Part of a small language model's weights: tied embeddings.
MLP neurons of a small language model. Each row is named by its layer, matrix (gate and up: input weights; down: output weights) and neuron, and shows model dimensions 192-255. Each number is 200 + 20 x the weight over its row's rms, rounded and kept within 0 to 999. A neuron's up and down rows have the sign that makes its largest values positive.
After each neuron's rows, "fires after" lists the tokens most often just before its 100 highest values on Wikipedia text that the model never trained on. A number after a token or word is its count.

L2.gate568,194,223,180,171,185,221,192,172,188,226,208,187,206,221,234,188,193,221,229,199,155,194,195,214,190,203,194,187,247,240,233,197,182,201,219,194,174,182,182,214,211,177,201,168,229,175,206,164,189,209,216,203,206,215,227,204,196,219,228,179,212,190,229,183
L2.up568,176,151,189,189,225,214,228,198,189,196,226,246,233,254,204,195,200,174,224,195,168,167,189,209,223,186,190,194,173,183,178,198,219,210,191,208,201,174,202,245,196,224,214,192,211,230,230,200,178,184,177,224,181,186,182,193,184,202,190,202,176,208,189,202
L2.down568,238,209,214,224,222,212,214,195,159,174,207,230,196,168,232,226,252,173,176,218,249,195,161,205,201,176,201,234,215,164,198,205,165,210,196,190,207,215,201,210,203,206,218,214,167,219,193,181,184,214,225,179,233,202,191,222,190,194,182,216,213,212,209,225
fires after: "one " 34, "K" 8, "One " 6, "H" 5, "the " 5

L2.gate413,211,216,206,207,230,217,207,173,247,214,194,215,192,199,221,207,200,202,200,182,160,202,170,176,208,161,177,177,204,175,196,195,197,217,168,225,193,237,159,243,205,213,207,206,174,220,190,233,160,205,188,208,214,203,193,210,205,196,186,210,227,202,228,221
L2.up413,195,186,144,220,190,164,198,205,218,201,187,198,179,196,206,205,201,232,225,226,217,195,208,211,206,164,208,213,169,166,189,186,181,220,183,193,188,221,168,182,172,215,208,159,220,172,198,207,169,191,200,222,234,207,210,174,199,196,192,214,202,184,203,215
L2.down413,210,195,222,151,186,223,190,222,213,212,200,192,194,241,215,164,209,167,172,183,206,180,193,187,195,173,206,206,154,184,171,203,221,219,149,190,203,210,200,198,188,189,187,181,211,194,176,179,223,202,202,220,242,204,209,251,210,171,176,195,175,206,189,220
fires after: "the " 26, "| " 26, "-" 5, "The " 4

L2.gate526,180,182,205,243,207,230,178,189,184,200,215,236,155,160,196,179,208,188,190,170,211,227,219,200,203,227,216,204,214,196,222,250,180,230,213,207,174,173,225,193,206,188,188,204,199,205,197,206,176,182,236,175,209,177,230,201,199,194,222,199,190,229,192,167
L2.up526,234,171,219,210,198,185,187,226,198,209,172,174,185,197,176,201,183,212,213,183,181,230,223,168,192,224,180,205,179,224,195,246,221,217,223,206,189,212,228,228,205,202,221,194,205,191,202,182,220,185,193,214,191,222,234,190,184,216,213,206,206,169,170,218
L2.down526,223,184,186,203,211,206,206,255,218,180,203,204,202,199,189,213,231,180,220,225,185,193,218,204,206,169,201,207,230,210,188,190,145,226,194,165,213,229,210,197,224,226,203,184,210,210,196,182,218,224,208,207,215,222,201,187,166,194,192,201,220,171,188,212
fires after: "\n\n" 28, ". " 17, " " 10, "\n" 6, ":" 6

L6.gate198,186,165,188,203,210,193,215,219,189,248,209,177,173,234,214,204,214,243,155,194,206,205,185,171,168,184,224,215,228,168,195,227,192,180,167,242,194,187,224,195,175,209,225,200,186,205,217,203,221,202,201,182,193,157,218,230,190,179,189,222,196,235,166,193
L6.up198,219,220,202,190,166,224,216,211,207,215,188,207,184,208,206,189,184,221,187,181,182,215,187,215,198,190,195,233,218,219,207,172,213,199,194,184,201,205,195,234,224,190,218,161,199,209,220,202,189,186,184,195,180,182,181,212,207,167,177,211,195,223,203,212
L6.down198,199,180,195,199,205,205,209,215,193,201,181,194,188,186,220,219,235,194,165,137,199,230,167,173,204,187,197,214,203,164,174,176,172,173,193,219,202,223,194,200,193,201,198,172,220,200,231,169,183,187,223,211,211,167,195,200,193,212,186,189,213,158,193,185
fires after: "| " 37, "\n" 7, ")" 7, "–" 6, "\n\n" 5

L2.gate36,211,186,221,232,173,154,147,207,225,194,179,201,222,211,218,202,195,182,212,194,202,184,187,192,183,197,225,208,236,217,249,205,199,179,212,181,188,173,214,212,214,197,217,179,174,190,183,185,191,225,191,173,172,199,203,224,186,210,194,211,236,186,183,182
L2.up36,173,218,216,229,159,212,205,215,208,186,214,231,224,222,190,218,188,239,179,193,217,211,189,223,223,188,223,220,232,180,185,184,204,201,196,189,187,215,163,232,174,241,182,188,203,227,236,169,164,190,199,188,232,200,220,180,182,183,206,220,189,153,210,198
L2.down36,202,201,175,178,216,193,170,202,150,184,228,250,203,186,194,223,223,205,205,228,203,212,208,187,220,169,202,198,190,171,212,210,202,211,159,220,220,203,154,210,180,228,187,189,209,202,214,226,177,201,173,203,200,209,180,210,168,193,195,177,166,176,193,213
fires after: "." 27, "=" 25, "is " 5, "footballer" 4

L2.gate139,222,190,220,206,198,211,221,160,205,216,212,193,188,226,207,216,164,195,151,193,228,218,199,170,177,201,207,211,185,198,173,220,223,200,212,200,216,191,177,196,202,187,208,186,197,193,226,195,132,206,206,166,222,182,201,180,180,173,202,200,215,202,205,225
L2.up139,208,209,187,223,184,186,214,192,205,199,195,237,203,225,190,193,190,172,163,171,206,215,181,187,196,205,189,195,164,183,146,199,208,206,188,179,221,215,212,213,200,199,242,165,185,180,206,169,178,229,223,199,212,225,206,229,224,156,224,212,225,192,220,199
L2.down139,237,192,194,209,203,179,196,243,243,218,208,218,243,225,195,221,247,197,195,190,216,198,214,177,174,206,204,183,213,191,179,208,215,202,180,212,221,201,246,198,229,198,167,187,193,175,201,206,217,221,177,172,204,202,154,208,210,206,188,240,177,172,191,214
fires after: ", " 25, "as " 20, "is " 14, "was " 12, "), " 6, "\n\n" 5

L2.gate283,209,181,189,215,177,167,174,207,209,197,220,173,188,206,211,190,190,218,220,165,178,193,215,224,195,178,168,223,231,209,237,199,176,224,208,206,203,167,184,229,200,236,196,235,207,183,202,189,197,199,223,205,186,200,203,174,178,198,213,174,202,194,196,211
L2.up283,179,218,187,218,192,203,211,226,196,189,170,212,185,212,220,236,236,207,184,211,215,220,201,218,219,187,191,188,218,159,189,207,225,178,211,155,215,236,231,167,210,199,197,229,172,165,216,231,192,188,202,235,215,199,160,184,157,210,208,223,216,179,178,225
L2.down283,171,187,203,185,232,194,195,258,204,207,206,211,184,198,235,165,183,199,180,170,181,195,201,205,211,229,171,206,226,205,193,193,203,196,197,180,219,183,220,192,197,217,171,194,229,188,185,170,184,187,230,203,191,203,217,196,194,189,199,184,208,190,215,206
fires after: ". " 41, "\n\n" 27, "The " 4, "the " 4

L6.gate747,170,215,227,181,219,193,203,180,221,223,220,227,176,218,234,191,228,197,185,203,165,207,188,203,210,200,216,190,201,202,215,179,252,207,202,218,199,191,224,210,235,210,139,223,202,187,188,158,215,201,188,163,187,199,216,215,219,193,222,198,181,248,191,169
L6.up747,226,210,243,171,209,196,197,192,174,169,242,192,182,219,222,186,192,194,225,211,186,202,166,208,203,192,172,174,196,232,192,206,210,194,171,212,203,215,200,194,176,228,210,175,178,221,191,217,204,204,229,194,188,195,179,189,200,243,217,192,186,215,246,197
L6.down747,162,209,207,203,220,158,206,276,203,186,223,204,191,207,221,185,177,164,206,217,141,173,225,233,196,230,208,189,215,234,157,197,208,175,210,223,205,189,218,174,188,208,177,200,219,212,211,173,207,205,198,188,212,200,222,185,177,222,180,199,241,230,171,222
fires after: "1" 17, "4" 16, "3" 15, "2" 15, "11" 13, "5" 11

L2.gate721,192,219,165,197,218,196,212,181,185,220,204,176,212,178,177,204,195,190,203,161,207,197,155,192,190,164,220,226,170,222,186,199,170,174,190,194,174,235,189,220,183,182,218,188,174,194,223,188,206,207,204,185,187,158,210,204,221,183,190,198,187,217,216,204
L2.up721,205,190,195,197,182,157,167,215,184,230,191,213,199,206,182,187,216,230,204,176,236,246,229,179,184,233,230,213,181,218,182,191,180,183,173,231,190,178,195,228,209,201,242,179,207,187,219,213,202,169,169,223,203,206,150,211,179,180,187,173,192,165,181,229
L2.down721,223,177,202,203,174,192,213,192,174,206,191,180,205,171,161,192,186,164,179,206,235,207,222,185,155,202,186,197,197,198,185,201,210,180,209,220,196,226,200,220,193,202,193,209,209,177,182,196,207,191,174,194,219,199,209,200,232,217,205,217,215,193,203,242
fires after: "the " 24, "| " 24, "\n\n" 6, ", " 4, "a " 4

L4.gate423,180,172,230,234,202,178,175,217,220,215,212,173,196,175,190,183,216,231,207,202,191,203,170,208,198,188,214,206,232,186,223,208,181,216,184,177,219,182,186,230,153,184,208,193,189,228,209,186,182,158,215,213,201,215,205,212,180,187,219,199,228,198,218,187
L4.up423,215,214,218,217,214,185,214,195,206,172,170,180,169,214,228,202,166,190,179,156,179,206,201,221,187,225,222,182,231,239,191,193,150,213,207,204,193,201,214,205,243,187,222,198,214,169,233,218,192,195,167,174,220,193,189,189,193,230,196,227,193,194,223,218
L4.down423,229,159,198,188,204,172,232,195,222,222,191,185,221,174,164,223,186,203,218,196,191,207,180,202,188,190,189,200,190,164,180,228,173,196,193,208,191,203,203,184,252,197,197,213,187,223,196,204,192,198,185,168,197,191,170,198,194,170,206,210,180,157,210,186
fires after: ". " 38, "\n\n" 29, "\n" 7, "jud" 6

L4.gate684,197,214,253,161,219,192,212,171,219,187,166,220,179,205,194,201,187,207,197,193,200,226,221,214,204,194,211,226,204,237,215,208,184,187,189,192,222,185,183,194,211,209,192,181,167,195,204,169,181,227,189,214,196,161,208,226,186,208,212,185,186,186,215,220
L4.up684,207,203,219,176,201,183,218,185,238,189,195,222,193,196,228,198,202,203,230,174,204,196,200,207,220,245,187,156,197,208,249,235,206,203,204,159,203,177,199,219,185,231,202,183,188,190,207,193,212,192,176,218,173,181,200,209,226,197,181,199,160,180,160,210
L4.down684,230,178,167,218,210,203,187,199,196,195,203,191,184,199,209,207,233,186,220,206,190,177,191,187,211,232,210,212,225,207,184,201,211,202,223,224,179,197,209,189,213,188,191,217,198,168,206,199,192,204,186,182,188,227,169,155,217,211,230,222,234,195,201,197
fires after: "on " 23, ": " 20, "On " 17, "| " 11, "(" 8, "from " 6

L2.gate381,230,193,203,213,160,182,201,193,178,198,192,223,169,195,209,223,207,207,193,218,185,188,204,221,220,196,212,217,233,209,197,185,211,210,196,165,222,164,197,196,222,197,197,214,229,143,211,181,201,175,187,194,166,190,226,216,198,196,239,169,206,191,205,220
L2.up381,229,185,227,200,200,202,220,203,209,170,211,214,230,204,193,230,195,219,180,208,203,202,225,168,215,214,218,232,218,190,209,201,169,194,193,192,212,181,229,183,173,229,161,204,206,171,228,215,195,205,180,201,211,170,193,210,215,193,200,169,214,213,166,224
L2.down381,230,184,248,173,177,186,188,238,231,181,234,197,212,219,190,213,215,181,182,201,173,172,155,198,192,207,226,215,224,163,200,209,205,203,197,149,201,222,192,224,192,161,208,178,211,191,189,203,193,195,195,189,210,182,209,209,193,230,188,216,196,195,182,227
fires after: "on " 25, "On " 23, "\n\n" 21, "born " 7

L2.gate73,154,157,223,197,183,207,210,180,177,218,228,197,209,215,196,213,185,188,191,236,188,202,189,217,201,187,199,194,213,198,184,236,187,176,182,188,201,185,198,194,215,229,218,179,168,223,245,197,218,227,233,170,230,195,198,233,181,192,174,183,232,196,221,197
L2.up73,189,186,200,186,208,200,243,180,214,209,215,223,153,191,210,196,200,172,177,180,239,197,162,196,177,183,240,208,199,222,209,180,224,231,213,193,213,230,216,196,207,223,210,192,196,196,205,224,199,227,195,209,205,182,196,183,213,181,207,173,164,188,191,201
L2.down73,230,179,206,203,166,221,183,240,196,199,196,207,213,182,194,193,206,169,194,181,176,186,193,178,196,157,212,224,219,189,241,191,215,192,181,203,233,214,215,186,207,245,217,153,171,202,243,192,180,194,206,167,203,192,210,158,215,200,198,184,220,202,229,191
fires after: "\n\n" 45, "|" 6, ";" 5, ")" 4, "fir" 4

L4.gate512,210,237,184,203,216,196,182,217,174,225,225,207,191,187,199,231,174,197,198,189,190,211,211,195,190,208,185,225,198,212,221,187,192,236,239,186,178,191,198,222,182,206,205,155,174,197,205,230,212,213,199,184,188,178,243,165,213,188,201,242,191,179,218,182
L4.up512,218,183,212,215,190,230,164,201,207,225,210,201,214,218,228,208,222,241,191,181,183,224,186,210,217,179,212,199,196,191,206,220,204,224,171,193,167,217,200,210,204,220,194,197,183,224,165,186,169,217,193,168,246,189,215,201,219,212,228,181,212,206,212,211
L4.down512,206,200,169,226,186,183,209,273,210,191,200,183,191,179,170,209,157,179,225,196,156,229,205,203,179,213,185,174,242,210,196,169,207,221,209,183,192,204,198,211,221,227,211,195,179,192,233,220,224,196,185,194,191,208,187,183,167,205,174,191,178,211,224,200
fires after: "| " 26, "." 24, "," 13, "(" 11

L6.gate432,225,190,188,193,189,197,204,189,169,230,211,219,159,156,205,230,200,211,147,184,212,187,184,225,248,205,201,224,219,165,188,173,196,184,186,204,215,222,201,187,216,213,169,181,209,199,201,215,152,176,223,199,189,180,192,174,235,176,182,192,197,194,198,178
L6.up432,217,202,164,227,218,220,214,192,189,207,202,211,196,187,182,201,180,209,165,191,181,211,194,177,224,199,181,204,209,206,192,183,220,136,200,144,218,192,201,226,189,232,227,235,177,178,207,216,197,182,179,223,188,184,171,194,234,235,232,195,182,189,188,188
L6.down432,197,177,219,184,187,191,161,273,236,215,200,231,208,206,198,212,192,182,210,207,198,226,179,230,176,200,169,205,218,212,211,204,177,193,183,194,196,169,195,181,205,198,202,229,217,205,214,212,220,179,222,180,240,212,196,190,179,192,231,203,187,206,176,211
fires after: "\n\n" 60

L4.gate725,144,180,213,236,202,173,226,175,199,192,211,195,207,190,233,210,182,192,190,194,220,214,209,192,186,185,219,210,245,216,187,186,197,206,200,243,196,222,172,223,178,231,195,185,217,200,208,169,196,188,170,180,192,205,186,205,187,195,230,201,196,207,189,167
L4.up725,237,212,224,227,236,183,210,195,231,186,199,195,204,207,239,197,212,215,195,207,239,238,221,191,234,210,179,164,200,190,207,171,170,228,214,205,232,203,187,216,206,216,232,200,196,183,197,200,202,199,163,179,187,174,223,233,189,209,205,193,197,189,210,215
L4.down725,227,191,227,188,174,213,206,257,215,195,178,205,211,211,209,176,171,163,173,218,216,187,185,202,231,190,223,159,209,207,220,140,216,213,189,188,211,171,202,213,190,181,173,224,211,176,192,182,222,193,152,203,205,204,231,229,185,199,188,190,168,184,216,174
fires after: "0" 16, "2" 14, "1" 9, "6" 7, "4" 7, "7" 7

L4.gate681,202,197,196,198,216,180,181,212,196,221,224,200,189,185,235,233,184,180,167,175,177,196,196,178,165,157,195,203,203,210,221,208,225,170,199,175,198,183,186,205,244,207,192,185,214,223,192,229,169,212,196,209,212,201,235,194,210,206,194,221,231,207,192,192
L4.up681,205,204,198,198,200,201,155,201,177,222,240,198,214,199,205,229,186,228,196,181,172,195,220,192,201,180,179,205,205,231,205,202,213,233,212,194,209,217,215,197,248,189,196,210,222,164,170,193,220,235,196,213,233,204,209,210,209,232,189,166,203,157,196,233
L4.down681,200,188,213,180,216,201,190,244,184,210,209,228,170,206,214,188,201,212,226,167,217,201,190,189,197,181,184,189,220,215,192,162,200,213,182,202,196,212,207,208,206,200,193,195,197,220,198,201,171,192,203,229,181,186,205,197,172,235,208,219,172,191,205,187
fires after: "| " 28, "," 18, "." 10, "-" 10, ": " 8, "(" 7

L2.gate397,209,182,155,165,192,210,220,184,174,233,213,226,203,196,198,180,167,225,173,214,184,189,204,215,217,203,183,213,214,206,167,211,208,206,217,231,225,221,208,190,206,212,190,221,220,191,195,168,210,174,207,175,176,170,211,174,206,179,223,173,213,206,176,213
L2.up397,213,196,213,205,186,200,190,195,179,213,237,212,216,202,220,179,211,224,188,178,194,236,239,193,196,214,163,206,232,194,204,195,212,177,174,201,169,183,184,195,206,223,213,232,189,169,213,211,172,213,204,197,193,202,210,221,196,194,194,211,178,198,193,185
L2.down397,168,222,177,201,196,221,176,205,196,197,191,190,194,210,229,174,192,223,196,165,197,182,189,225,220,167,180,228,177,187,195,200,222,227,204,182,193,218,201,207,225,175,223,207,191,185,222,202,160,190,175,186,232,203,188,217,226,194,228,225,240,180,228,185
fires after: "| " 64, "\n" 10, "on " 5

L2.gate755,192,206,224,186,180,217,194,206,216,211,198,216,194,187,196,204,183,204,206,174,179,214,183,220,200,193,202,210,220,220,181,195,207,174,233,213,208,232,194,193,169,185,175,207,187,213,167,187,246,211,161,189,186,197,233,182,216,189,214,229,208,197,179,146
L2.up755,201,191,200,241,215,222,183,180,215,220,220,218,199,195,202,195,154,179,182,217,179,176,214,228,207,221,218,236,216,220,220,177,226,233,208,212,186,200,212,212,211,211,183,222,209,167,185,216,201,238,193,185,209,205,213,203,196,226,173,199,187,175,183,213
L2.down755,195,196,201,198,201,212,176,86,223,197,237,187,216,207,218,202,205,181,212,196,200,190,195,166,194,205,193,200,159,176,203,212,220,187,212,240,179,237,210,206,202,194,182,192,219,179,203,225,222,211,217,240,185,193,232,227,201,231,203,217,204,188,172,224
fires after: "| " 49, "-" 5, "; " 5

L2.gate516,200,233,179,206,189,208,213,204,218,210,189,197,180,177,229,210,196,202,193,198,182,203,225,229,202,152,227,248,204,228,184,191,220,186,209,218,181,217,187,154,195,172,153,183,190,218,224,213,229,227,202,201,177,194,205,181,204,203,201,193,179,173,183,215
L2.up516,196,214,195,191,191,229,187,184,174,186,179,214,211,212,172,222,231,219,183,239,192,193,195,176,185,186,227,187,177,222,201,200,207,191,207,189,196,179,203,187,187,236,194,191,199,201,216,180,221,185,181,191,224,209,244,191,206,220,199,181,210,178,229,218
L2.down516,213,179,200,204,187,196,239,226,208,175,207,209,222,177,192,196,192,208,185,185,201,196,230,202,170,194,187,204,172,150,195,229,159,188,201,206,162,205,208,239,193,175,167,185,187,219,186,196,196,234,201,210,217,209,151,207,165,211,183,189,183,196,201,172
fires after: "in " 26, "the " 12, "(" 10, "In " 8, ", " 6, "| " 5

L2.gate530,196,255,212,224,222,197,203,177,206,214,231,179,187,197,199,190,193,224,202,218,165,214,168,198,246,185,168,198,183,201,202,195,229,197,207,210,197,225,175,232,192,212,204,221,185,203,194,218,210,217,181,171,189,193,251,209,204,213,172,161,230,236,228,207
L2.up530,220,234,205,185,218,174,203,212,182,187,189,193,174,218,210,200,208,190,219,225,188,192,234,183,171,205,175,201,202,185,203,250,209,200,194,205,180,207,214,210,224,182,220,245,199,168,197,227,174,234,221,231,207,220,223,210,221,196,180,228,226,206,208,185
L2.down530,198,183,203,227,213,208,185,204,177,207,200,160,194,175,220,241,192,237,216,202,224,204,161,194,191,158,189,195,212,195,195,170,200,187,218,222,179,186,219,159,197,219,231,176,172,229,187,198,189,165,184,240,156,204,189,185,190,178,234,179,231,199,194,168
fires after: "| " 35, "-" 13, "," 11, "; " 8, "." 6, "–" 4

L6.gate435,162,173,213,228,200,191,237,160,185,205,167,233,181,199,201,185,179,223,191,181,228,176,207,235,181,202,202,201,194,214,210,203,203,188,185,223,159,194,199,166,193,190,214,194,203,188,234,192,213,223,174,180,195,179,164,190,232,194,167,192,196,186,197,187
L6.up435,209,177,222,197,156,230,181,185,213,226,162,210,184,182,172,189,189,206,238,174,237,222,212,200,202,180,178,184,234,223,201,200,190,183,208,213,230,173,220,172,180,209,190,192,198,196,238,189,188,254,199,225,211,184,190,187,224,182,184,189,196,218,242,208
L6.down435,222,177,235,218,227,180,211,183,213,187,191,175,209,156,151,152,234,210,204,196,233,218,214,188,204,199,224,192,195,198,187,202,188,212,207,236,240,193,205,218,199,200,223,197,186,205,189,228,183,238,240,195,189,244,221,202,203,195,209,162,196,220,231,188
fires after: "the " 44, "United " 15, "S" 11

L6.gate44,204,195,190,178,214,192,179,216,207,172,218,189,175,186,183,216,167,190,212,172,183,196,180,192,214,171,188,229,214,180,235,205,220,211,187,187,197,227,199,213,220,205,194,222,197,200,199,209,165,220,203,161,214,208,195,226,220,181,173,201,226,216,238,198
L6.up44,155,170,198,219,197,191,198,194,211,203,200,220,178,202,206,212,193,235,212,189,202,230,193,172,191,193,179,238,195,214,214,205,215,204,140,223,167,178,215,185,216,165,213,199,201,202,163,201,199,225,241,172,187,205,163,175,231,161,197,184,221,186,199,184
L6.down44,197,136,205,211,217,183,191,204,197,179,224,193,205,171,178,191,189,192,181,212,201,172,204,178,196,197,201,165,240,223,225,194,243,173,184,198,232,214,202,173,170,195,203,191,185,195,210,200,161,158,218,215,211,197,202,182,202,228,215,228,185,180,201,190
fires after: "the " 65, "early " 6, "| " 4

L2.gate354,195,188,213,216,215,219,210,147,215,218,189,181,176,163,207,234,201,221,195,211,223,199,167,201,183,194,211,240,161,186,207,169,183,200,172,191,198,246,182,182,177,213,169,209,189,199,203,187,220,172,194,172,228,195,186,213,230,169,211,197,226,204,204,211
L2.up354,203,190,194,233,177,216,193,192,181,233,219,209,213,208,162,172,209,215,195,204,179,186,191,182,176,184,184,225,189,190,182,172,166,203,218,207,177,202,215,204,209,179,192,212,195,205,221,185,199,194,212,199,187,202,186,213,230,242,246,187,201,181,205,204
L2.down354,214,196,197,193,188,221,232,131,180,187,193,200,212,218,177,175,211,202,145,194,232,216,187,204,167,187,160,190,161,191,161,208,203,179,218,210,226,205,179,181,181,181,215,187,212,186,175,197,209,208,233,204,203,202,209,206,209,196,221,222,181,209,192,194
fires after: "the " 32, "a " 19, "), " 6, "| " 6, "an " 4, "\n\n" 4

L2.gate153,191,179,204,156,197,188,185,174,242,162,215,180,211,195,226,252,164,183,185,214,184,190,209,201,192,188,227,165,199,177,171,211,217,194,205,220,204,170,175,232,189,165,209,177,217,181,210,193,204,189,195,203,210,202,226,221,212,189,208,215,216,235,187,176
L2.up153,197,197,195,183,211,184,182,178,213,214,204,173,205,236,178,223,170,240,214,186,244,207,212,217,168,190,204,171,191,203,198,192,233,188,215,239,174,238,176,208,244,181,232,207,195,216,197,190,181,177,196,209,184,198,232,186,216,219,184,200,221,201,192,199
L2.down153,207,197,213,173,196,216,185,217,200,220,204,231,172,217,179,192,212,197,169,211,249,231,216,152,205,204,176,198,197,205,179,196,213,193,197,216,208,176,187,167,221,182,173,204,190,201,177,171,223,192,220,232,255,162,240,201,195,155,213,197,171,247,217,216
fires after: "| " 60, "). " 13, ". " 5

L4.gate138,220,229,228,193,241,191,219,215,214,161,198,200,204,213,227,220,176,171,209,198,163,223,203,191,214,202,186,204,202,200,201,225,206,227,183,218,162,203,172,150,185,207,180,219,145,221,203,210,235,238,194,222,202,176,167,209,205,186,183,231,182,211,211,203
L4.up138,194,174,241,202,192,181,184,248,190,167,178,216,176,186,202,156,232,221,178,172,171,226,253,181,188,229,186,198,185,200,211,182,209,238,190,194,184,208,238,193,165,212,192,217,190,203,196,181,211,209,221,183,172,191,217,190,209,169,190,186,236,216,206,229
L4.down138,234,222,156,226,203,203,218,207,195,203,187,195,233,188,213,173,191,198,177,210,205,197,172,187,169,219,195,195,166,219,180,204,187,198,197,212,217,199,194,194,199,188,222,204,208,219,199,192,220,190,193,190,187,145,182,204,199,216,194,208,207,233,177,195
fires after: "| " 23, "the " 19, "- " 7, "(" 6

L2.gate484,170,204,231,201,198,235,213,196,235,210,184,184,197,196,225,240,218,223,221,176,191,222,163,184,241,167,180,195,212,209,210,202,188,202,169,224,174,204,227,222,190,183,202,191,196,195,215,209,165,231,221,180,191,190,225,205,160,190,207,186,175,177,205,196
L2.up484,192,217,218,183,208,214,202,200,202,226,211,196,195,193,185,201,158,203,226,214,195,202,234,219,208,188,167,175,202,239,168,230,201,218,154,214,211,192,183,221,166,155,200,180,208,198,225,232,216,235,229,229,175,214,183,175,197,221,178,201,200,209,220,240
L2.down484,231,175,187,226,208,247,222,125,204,214,180,172,191,198,186,193,212,191,198,189,186,214,203,169,230,173,182,196,223,171,211,222,190,216,174,185,239,188,209,226,195,195,257,207,187,188,238,193,210,192,216,215,210,220,190,205,189,164,207,192,181,195,215,190
fires after: "one " 37, "One " 7, "House " 6, "some " 5

L2.gate492,206,217,220,204,208,213,201,193,200,177,178,228,201,188,185,179,183,173,176,206,184,220,234,215,190,183,159,207,201,207,189,222,206,213,194,191,190,184,187,225,195,210,208,215,174,209,187,204,176,184,212,186,199,206,162,216,202,156,187,172,190,220,194,180
L2.up492,199,227,197,204,195,179,201,214,202,193,205,205,154,208,185,214,209,191,228,172,233,209,196,199,160,214,169,182,206,204,179,224,220,193,180,178,193,222,212,212,178,214,185,202,221,217,214,226,189,217,186,177,193,211,200,176,178,188,194,182,181,200,200,184
L2.down492,198,182,187,215,223,216,188,198,199,189,224,179,197,201,230,193,205,194,228,220,217,197,200,203,170,178,216,202,205,225,241,228,203,173,224,191,214,219,201,262,216,191,223,175,183,242,170,169,233,220,213,177,185,190,216,193,227,202,207,198,218,208,213,204
fires after: "| " 42, "- " 22, "the " 5, ": " 5, "The " 5

L6.gate365,207,205,207,177,191,181,186,197,156,219,214,210,162,195,181,218,190,207,200,171,196,196,210,183,212,205,232,183,213,214,218,232,217,173,224,204,185,173,219,211,187,225,209,208,186,252,207,224,181,250,188,191,177,191,181,198,184,199,171,170,223,207,172,171
L6.up365,241,180,247,237,176,187,186,176,207,160,241,193,215,163,196,182,222,173,193,184,225,212,217,175,181,176,238,203,231,210,211,189,202,218,193,191,204,222,194,165,232,189,199,177,222,223,221,181,165,195,227,247,183,208,218,191,188,209,207,199,185,201,235,205
L6.down365,226,198,193,177,221,228,234,241,186,176,209,174,186,204,169,221,184,216,199,171,187,223,185,224,211,200,235,192,144,244,169,200,181,166,197,177,215,204,194,221,183,205,217,227,230,197,194,169,212,213,181,181,224,164,203,168,204,186,198,205,176,182,215,196
fires after: "| " 39, "\n\n" 6, "==" 6, "Pan" 5, ":" 5

L4.gate535,212,197,235,192,207,250,188,147,206,218,240,212,206,189,227,200,219,170,242,189,184,199,162,199,175,196,194,199,221,210,222,184,203,190,202,216,203,245,189,189,205,171,211,184,217,211,171,199,211,177,192,239,199,195,202,173,164,233,230,184,202,199,223,195
L4.up535,160,258,208,217,203,225,198,224,234,198,202,206,169,182,237,188,148,199,211,198,197,186,192,230,193,193,193,204,195,169,231,219,232,239,229,179,190,176,206,215,208,207,169,180,217,196,212,192,220,197,152,194,182,195,226,214,201,209,194,218,223,203,193,228
L4.down535,197,195,181,175,207,190,175,171,224,205,194,190,198,185,190,248,179,176,242,207,193,183,185,185,238,220,200,202,219,228,179,203,175,196,214,191,230,199,229,224,226,229,201,210,191,211,182,222,203,193,170,206,210,219,191,206,200,207,228,180,173,195,208,188
fires after: "| " 69

L2.gate200,155,178,202,203,225,212,184,208,224,191,198,188,219,206,174,197,216,220,173,240,184,172,190,226,195,181,230,195,195,193,218,160,202,192,213,217,191,166,205,213,204,192,174,185,177,158,204,215,218,204,177,173,169,202,238,224,178,191,220,191,217,222,183,218
L2.up200,183,187,206,199,208,246,227,223,206,194,215,207,186,187,194,180,184,198,212,193,204,204,229,211,230,192,215,211,160,209,219,218,188,188,196,208,208,197,219,231,181,200,217,183,221,193,209,209,182,194,229,204,198,180,194,196,210,191,211,226,207,188,171,225
L2.down200,204,187,190,199,176,197,174,246,174,207,167,181,198,207,209,156,191,200,186,195,209,196,206,172,202,233,199,173,235,195,193,216,219,205,224,208,208,208,182,200,203,188,211,228,199,165,219,232,205,209,202,217,207,187,214,217,192,226,200,190,207,170,201,223
fires after: "=" 28, ", " 17, "is " 10, "was " 4

L4.gate203,190,187,203,204,216,192,212,195,172,225,206,185,167,198,187,205,206,200,199,197,241,192,193,170,195,180,169,193,212,205,241,171,236,199,214,226,209,195,226,213,167,198,193,182,200,206,184,206,174,219,187,195,190,225,205,163,206,189,182,216,193,163,205,178
L4.up203,199,216,189,193,229,202,196,198,206,201,203,187,199,214,188,220,196,221,171,220,191,196,210,221,189,166,206,201,226,227,195,198,209,167,196,226,194,182,209,175,195,206,153,194,205,176,201,222,189,197,182,212,221,182,227,223,221,183,235,162,208,223,215,207
L4.down203,162,202,199,205,224,223,211,150,196,209,199,226,187,207,209,209,197,211,192,171,232,213,221,180,154,208,193,180,190,182,171,189,194,195,217,223,188,187,196,248,197,174,252,203,198,191,233,212,221,208,225,200,204,196,177,190,222,191,184,180,193,214,204,207
fires after: "U" 21, "S" 18, "N" 13, "O" 6, "York " 4